Weights of a small transformer language model.
Training: a variant of Adam for these matrices, 437M tokens, 13337 steps.
MLP neurons of a small language model. Each row is named by its layer, matrix (down: output weights) and neuron, and shows model dimensions 80-207. Each number is 50 + 10 x the weight over its row's rms, rounded and kept within 0 to 99. A neuron's up and down rows have the sign that makes its largest values positive.
After each neuron's rows, "fires before" lists the tokens most often just after its 100 highest values on Wikipedia text that the model never trained on.

L14.down312:45 59 60 50 68 40 27 34 41 33 56 51 51 58 54 54 37 44 49 55 52 64 48 34 41 39 60 52 56 54 53 53 60 49 45 55 31 30 37 54 55 61 56 52 39 40 59 59 47 53 53 30 49 41 56 40 52 61 71 48 49 44 51 53 60 59 23 50 60 42 52 54 51 42 55 59 50 52 48 62 49 55 57 50 51 57 38 51 44 41 31 59 61 59 41 63 40 44 44 67 28 43 45 24 58 51 48 61 45 56 27 51 52 37 62 56 50 76 48 46 55 50 41 44 47 36 42 44
fires before: "ter", "c", "v", " the", " ", "st"

L14.down140:63 39 54 37 55 55 38 39 52 32 54 50 59 51 58 62 42 49 60 51 58 51 58 35 49 48 56 60 71 45 55 48 50 41 47 42 47 30 31 40 46 67 65 51 44 52 38 67 73 66 56 40 48 55 47 40 48 45 61 53 45 57 46 46 62 50 47 61 54 47 55 55 69 47 60 51 50 49 54 52 36 45 56 40 40 47 35 62 54 46 61 43 37 47 42 44 50 54 54 49 38 36 50 45 57 58 45 62 61 31 65 30 45 53 51 56 54 48 50 42 44 49 34 60 61 55 69 49
fires before: " the", "ter", "c", "d", "f", " b"

L17.down152:59 61 46 57 42 45 42 60 62 56 65 48 48 41 36 43 52 54 58 53 59 48 45 55 58 41 40 45 68 50 61 59 57 28 45 48 60 53 60 61 52 48 49 47 41 49 46 38 55 74 56 48 52 57 58 39 51 39 51 76 48 52 45 60 47 87 41 41 45 54 46 58 60 47 49 59 45 77 52 57 50 53 58 56 34 65 62 54 38 47 48 57 39 37 55 52 46 48 60 52 67 71 61 56 43 43 39 47 45 47 50 41 45 51 61 46 16 46 51 42 35 52 74 47 47 52 50 58
fires before: "he", "ent", "e", "on", "in", "al"

L18.down149:51 41 44 39 61 54 57 44 51 61 41 54 53 52 43 36 50 32 41 56 56 39 47 71 50 67 69 52 68 51 47 46 62 45 67 45 65 52 69 40 53 79 49 48 57 65 49 49 64 58 63 41 40 55 49 55 41 34 29 49 39 43 49 53 48 35 48 48 65 46 63 40 54 43 57 60 42 46 48 38 42 42 52 57 44 47 49 65 41 51 40 59 48 61 55 45 41 37 45 45 43 25 59 62 47 47 59 57 47 44 61 49 55 51 40 59 62 45 65 34 59 59 62 57 43 49 49 68
fires before: "v", "ow", "ort", "i", "e", "ip"

L11.down206:40 50 65 41 58 48 43 47 51 19 57 45 41 48 67 44 60 31 51 37 45 56 53 53 32 38 60 46 47 55 52 53 54 47 36 49 57 53 56 56 53 66 40 63 62 52 31 50 57 56 69 49 56 71 55 31 50 48 46 59 50 53 44 26 21 45 78 62 40 49 52 49 42 49 52 47 50 54 61 38 44 70 49 67 37 51 61 41 69 44 51 55 69 51 41 35 42 28 52 37 46 38 51 41 40 33 43 53 32 54 44 73 51 46 39 44 48 31 54 73 36 48 57 58 46 27 49 48
fires before: "s", "y", "c", "ies", "is", "er"

L10.down571:58 63 49 63 47 42 41 68 30 47 70 49 54 58 34 54 30 61 60 49 42 45 52 54 63 43 41 46 53 43 41 56 56 65 41 46 55 49 67 65 37 31 50 49 49 42 32 56 41 51 37 58 49 43 42 58 50 55 60 72 42 44 49 55 42 47 36 72 46 53 56 37 41 51 47 45 41 60 46 49 52 56 55 54 32 36 43 62 66 66 59 53 41 53 53 44 29 27 36 64 28 60 68 52 54 68 61 65 33 37 50 54 56 53 48 65 55 66 65 47 34 61 56 52 60 52 53 59
fires before: " the", "f", "l", " ", " an"

L4.down351:38 31 29 54 36 61 41 43 54 41 56 54 34 64 59 58 54 45 61 49 60 60 75 61 39 52 51 46 40 53 67 54 43 52 42 28 53 57 43 52 50 46 24 59 46 56 48 46 48 45 57 73 55 38 54 35 44 45 82 50 65 47 46 54 49 33 58 60 51 47 40 43 48 39 46 45 51 43 57 41 48 47 45 61 67 52 45 48 44 54 63 44 52 33 42 69 49 57 48 66 50 28 65 51 49 49 65 69 43 40 44 43 47 74 36 43 37 45 26 55 38 67 47 41 47 50 41 45
fires before: "s", "an", ",", "ce", "."

L15.down109:48 52 68 52 42 56 53 50 49 60 54 54 49 50 40 43 39 50 56 37 32 37 58 64 52 65 38 40 68 30 55 56 55 48 49 50 64 57 66 32 41 44 46 52 52 36 43 43 73 57 58 44 51 44 35 57 58 45 51 48 38 38 50 67 38 67 49 65 51 46 34 23 66 48 56 61 53 66 44 54 67 50 60 53 43 41 46 45 41 69 66 61 68 46 70 37 42 52 43 55 45 53 45 50 49 58 54 62 47 50 45 51 56 57 64 69 31 45 57 48 44 36 65 41 49 44 58 56
fires before: "e", "ing", " the"

L10.down75:50 45 45 50 53 57 46 52 42 44 67 58 44 48 57 41 79 50 38 36 48 45 51 45 53 40 44 37 41 55 55 51 63 56 48 70 47 57 62 57 58 40 39 26 42 39 44 47 51 60 51 39 40 53 60 49 45 40 56 47 55 52 39 51 50 30 53 61 60 57 37 53 39 42 30 55 36 69 67 39 53 77 70 44 50 54 57 56 49 46 41 59 40 43 63 60 41 45 47 45 77 57 51 46 47 54 37 63 46 68 46 62 49 58 47 58 52 34 52 34 69 53 45 48 49 41 33 63
fires before: "ed", "n", "an", "in", "ing", "em"

L5.down415:53 59 55 66 45 58 49 32 64 42 61 59 74 25 48 46 38 45 39 38 44 43 45 23 50 43 37 63 58 40 53 47 22 57 62 53 37 36 36 42 45 62 33 55 35 56 68 42 54 59 49 54 53 65 41 59 46 46 58 46 65 38 69 39 47 53 51 53 63 61 64 37 41 40 67 46 58 61 45 45 51 49 32 59 46 64 35 53 38 45 63 55 49 65 50 55 58 52 64 56 47 36 47 48 40 41 48 44 52 45 39 62 59 45 57 58 49 50 60 57 53 44 53 40 49 44 58 54
fires before: "e", "es", " |", ":"

L17.down126:52 46 56 61 52 52 46 37 57 40 31 63 60 51 37 29 46 32 44 77 57 46 52 58 45 52 58 45 75 24 51 52 32 53 57 39 42 40 40 47 76 61 39 42 55 45 37 47 66 53 39 62 46 51 58 42 43 42 67 42 49 51 48 47 58 54 25 48 50 60 72 56 56 48 30 43 53 43 78 48 54 63 35 47 37 52 58 41 43 42 63 55 50 62 47 50 52 44 55 51 55 33 53 48 61 45 52 37 60 42 52 66 66 57 54 63 51 46 52 70 49 51 40 38 51 42 55 44
fires before: "e", "t", "o", "es", "ing", "ation"

L15.down480:50 52 47 64 49 47 63 48 53 46 42 37 56 42 33 48 38 56 66 43 44 50 47 60 61 45 70 37 66 45 43 44 40 48 49 51 62 58 28 55 39 51 42 64 47 18 43 56 58 41 48 60 47 51 51 46 49 42 42 58 55 46 36 67 55 70 55 59 54 55 46 51 54 44 60 79 56 77 54 50 71 48 51 30 53 48 33 51 44 57 64 48 43 53 41 50 53 57 56 44 36 57 49 47 47 62 67 72 35 47 68 40 43 46 46 45 51 51 33 47 33 54 34 32 55 48 47 71
fires before: "e", "n", "ing", "s"

L4.down658:50 45 49 50 65 46 51 38 42 60 54 55 61 43 66 62 56 53 45 47 62 31 40 60 36 62 32 35 46 59 51 51 51 58 44 66 40 27 48 43 64 56 54 59 60 57 54 60 46 51 36 59 59 46 32 69 54 69 65 48 52 62 34 60 38 59 54 47 72 43 51 39 54 46 64 38 44 46 36 36 58 51 57 56 48 47 44 60 57 57 58 23 61 44 30 58 60 46 31 63 48 49 39 66 49 63 50 48 33 53 26 37 53 29 53 41 24 51 63 50 41 37 60 52 51 39 44 46
fires before: " ", "al", "t", "g"

L8.down180:47 42 50 40 53 59 60 57 53 33 66 68 31 50 51 51 63 60 51 21 36 44 37 55 48 47 48 51 53 54 68 63 48 56 65 51 31 58 51 50 65 51 40 44 64 69 38 53 61 52 60 53 50 63 41 48 50 28 63 36 54 50 55 54 42 49 69 55 48 38 56 66 65 54 61 41 40 42 45 36 60 55 59 51 55 57 30 58 62 38 50 60 69 57 40 54 40 61 61 57 45 55 55 57 47 50 30 43 29 50 56 48 48 60 36 40 43 45 55 46 43 55 51 68 40 56 48 36
fires before: "n", "m", "y", "ies", " of", "ation"

L9.down447:36 49 52 52 43 60 31 29 49 47 50 63 43 47 74 58 48 41 44 30 47 63 43 38 47 52 51 40 41 52 50 61 37 63 50 51 57 42 41 47 59 54 43 60 52 55 55 60 63 57 52 43 65 56 47 65 47 45 62 46 57 41 60 56 42 47 56 51 50 40 37 43 57 38 51 55 47 52 38 35 64 62 65 60 51 68 45 64 51 41 53 40 60 53 53 74 38 50 61 63 41 61 58 36 41 68 44 71 41 41 51 53 63 49 49 49 60 50 69 31 49 50 52 48 35 39 33 55
fires before: "s", ",", " |", "-"

L9.down304:43 46 53 37 57 69 58 33 26 39 55 43 48 47 59 60 23 49 43 59 58 32 37 44 48 58 50 40 64 52 63 68 45 49 51 51 45 31 59 52 41 36 48 55 74 50 45 52 60 50 52 47 47 41 30 40 41 63 81 38 57 49 42 55 48 51 43 61 59 53 53 49 36 59 51 40 54 50 53 48 55 53 32 53 63 34 49 55 57 58 59 49 53 34 42 53 60 52 68 47 45 47 41 67 24 43 45 48 43 45 49 47 70 54 43 58 49 66 63 48 40 46 53 37 45 36 52 61
fires before: "ember", " ", "t", "e", " |"

L9.down127:35 44 50 58 44 68 37 66 45 35 61 57 59 72 54 51 55 41 50 53 47 52 51 50 61 44 53 50 55 51 56 65 45 52 34 31 31 54 55 72 53 43 60 38 67 53 42 34 40 65 45 49 47 52 52 62 59 60 70 41 43 43 55 38 65 55 42 50 67 44 50 57 51 49 33 48 50 65 58 64 56 67 47 49 35 61 60 48 57 56 43 43 47 45 57 46 44 56 47 49 47 49 38 46 60 46 47 61 49 38 55 81 51 59 60 64 62 55 60 35 66 50 50 55 69 43 24 31
fires before: "ion", "or", "ed", "ing", "s", "ions"

L14.down163:40 40 47 61 65 54 67 72 28 55 62 27 59 52 43 54 53 63 55 61 29 41 48 38 62 62 47 61 52 48 47 52 51 48 33 43 29 55 47 72 59 61 44 51 56 45 47 47 34 49 53 59 36 62 74 54 49 46 73 49 38 43 61 47 45 65 57 68 61 66 48 46 74 34 55 46 51 53 54 50 50 31 39 49 41 59 58 48 47 49 42 46 50 47 66 26 54 53 44 41 56 53 50 53 54 49 65 54 36 48 56 59 48 56 43 63 55 56 35 33 62 40 51 52 38 50 54 48
fires before: "ed", "b", "k", "qu", "or", "ong"

L17.down520:55 48 32 45 54 43 43 73 50 45 25 58 70 47 41 41 49 43 50 49 54 43 39 58 53 41 60 39 58 40 28 68 52 56 48 59 54 42 62 61 36 56 47 61 47 55 65 46 65 71 45 48 56 59 64 64 52 56 29 35 53 44 78 46 41 54 52 50 45 52 49 34 56 53 60 52 40 61 47 50 45 46 57 44 54 45 48 32 33 46 47 54 35 62 57 50 35 39 66 56 44 47 69 49 56 26 46 68 44 57 44 58 57 48 67 56 59 47 59 51 41 65 43 32 54 54 53 54
fires before: "ip", "b", "le", "i"

L18.down221:64 54 39 49 54 59 62 53 65 15 44 56 64 51 52 46 39 37 43 38 34 36 43 49 55 41 56 47 64 50 50 50 46 43 55 45 32 44 61 53 64 37 47 56 61 46 45 44 55 46 46 47 48 53 40 47 55 46 92 63 43 53 43 47 34 37 45 47 60 50 40 45 58 37 49 57 62 52 37 52 56 55 55 40 44 59 62 55 62 61 58 49 49 58 54 53 57 38 45 50 39 63 47 58 46 53 40 54 48 55 51 53 48 61 50 46 39 52 57 50 49 52 63 51 63 47 37 58
fires before: "s", "al", "ed", " of", "ation"

L4.down582:43 36 41 49 55 63 59 42 49 48 44 56 35 58 49 59 58 53 47 40 37 57 63 41 43 43 47 28 49 65 48 45 33 47 50 59 50 37 38 69 40 58 47 38 42 71 46 48 55 52 60 80 50 47 40 54 57 47 68 49 54 42 34 52 47 45 69 60 52 62 53 48 51 56 47 60 42 40 46 39 47 48 47 46 57 61 49 74 42 45 33 50 46 58 43 61 45 51 61 64 49 52 71 43 44 52 40 76 45 39 44 57 42 32 48 63 39 66 46 47 55 48 56 40 48 54 50 34
fires before: "s", "ch", " |", ",", " A"

L4.down424:40 40 33 71 60 65 52 52 29 38 65 45 53 47 38 48 35 59 64 51 55 70 61 43 43 54 51 32 48 33 55 58 50 42 34 32 60 38 61 53 52 47 39 48 55 46 38 32 54 52 39 46 50 33 49 56 33 57 66 55 61 41 56 57 70 35 50 42 61 63 52 63 29 41 53 54 60 57 73 27 49 54 56 56 49 44 54 51 61 49 31 58 60 53 45 39 56 60 56 48 35 62 52 59 42 55 50 48 40 48 53 51 68 48 46 41 53 47 60 47 56 42 59 37 63 50 54 59
fires before: "e", " of", "in", "as", "t"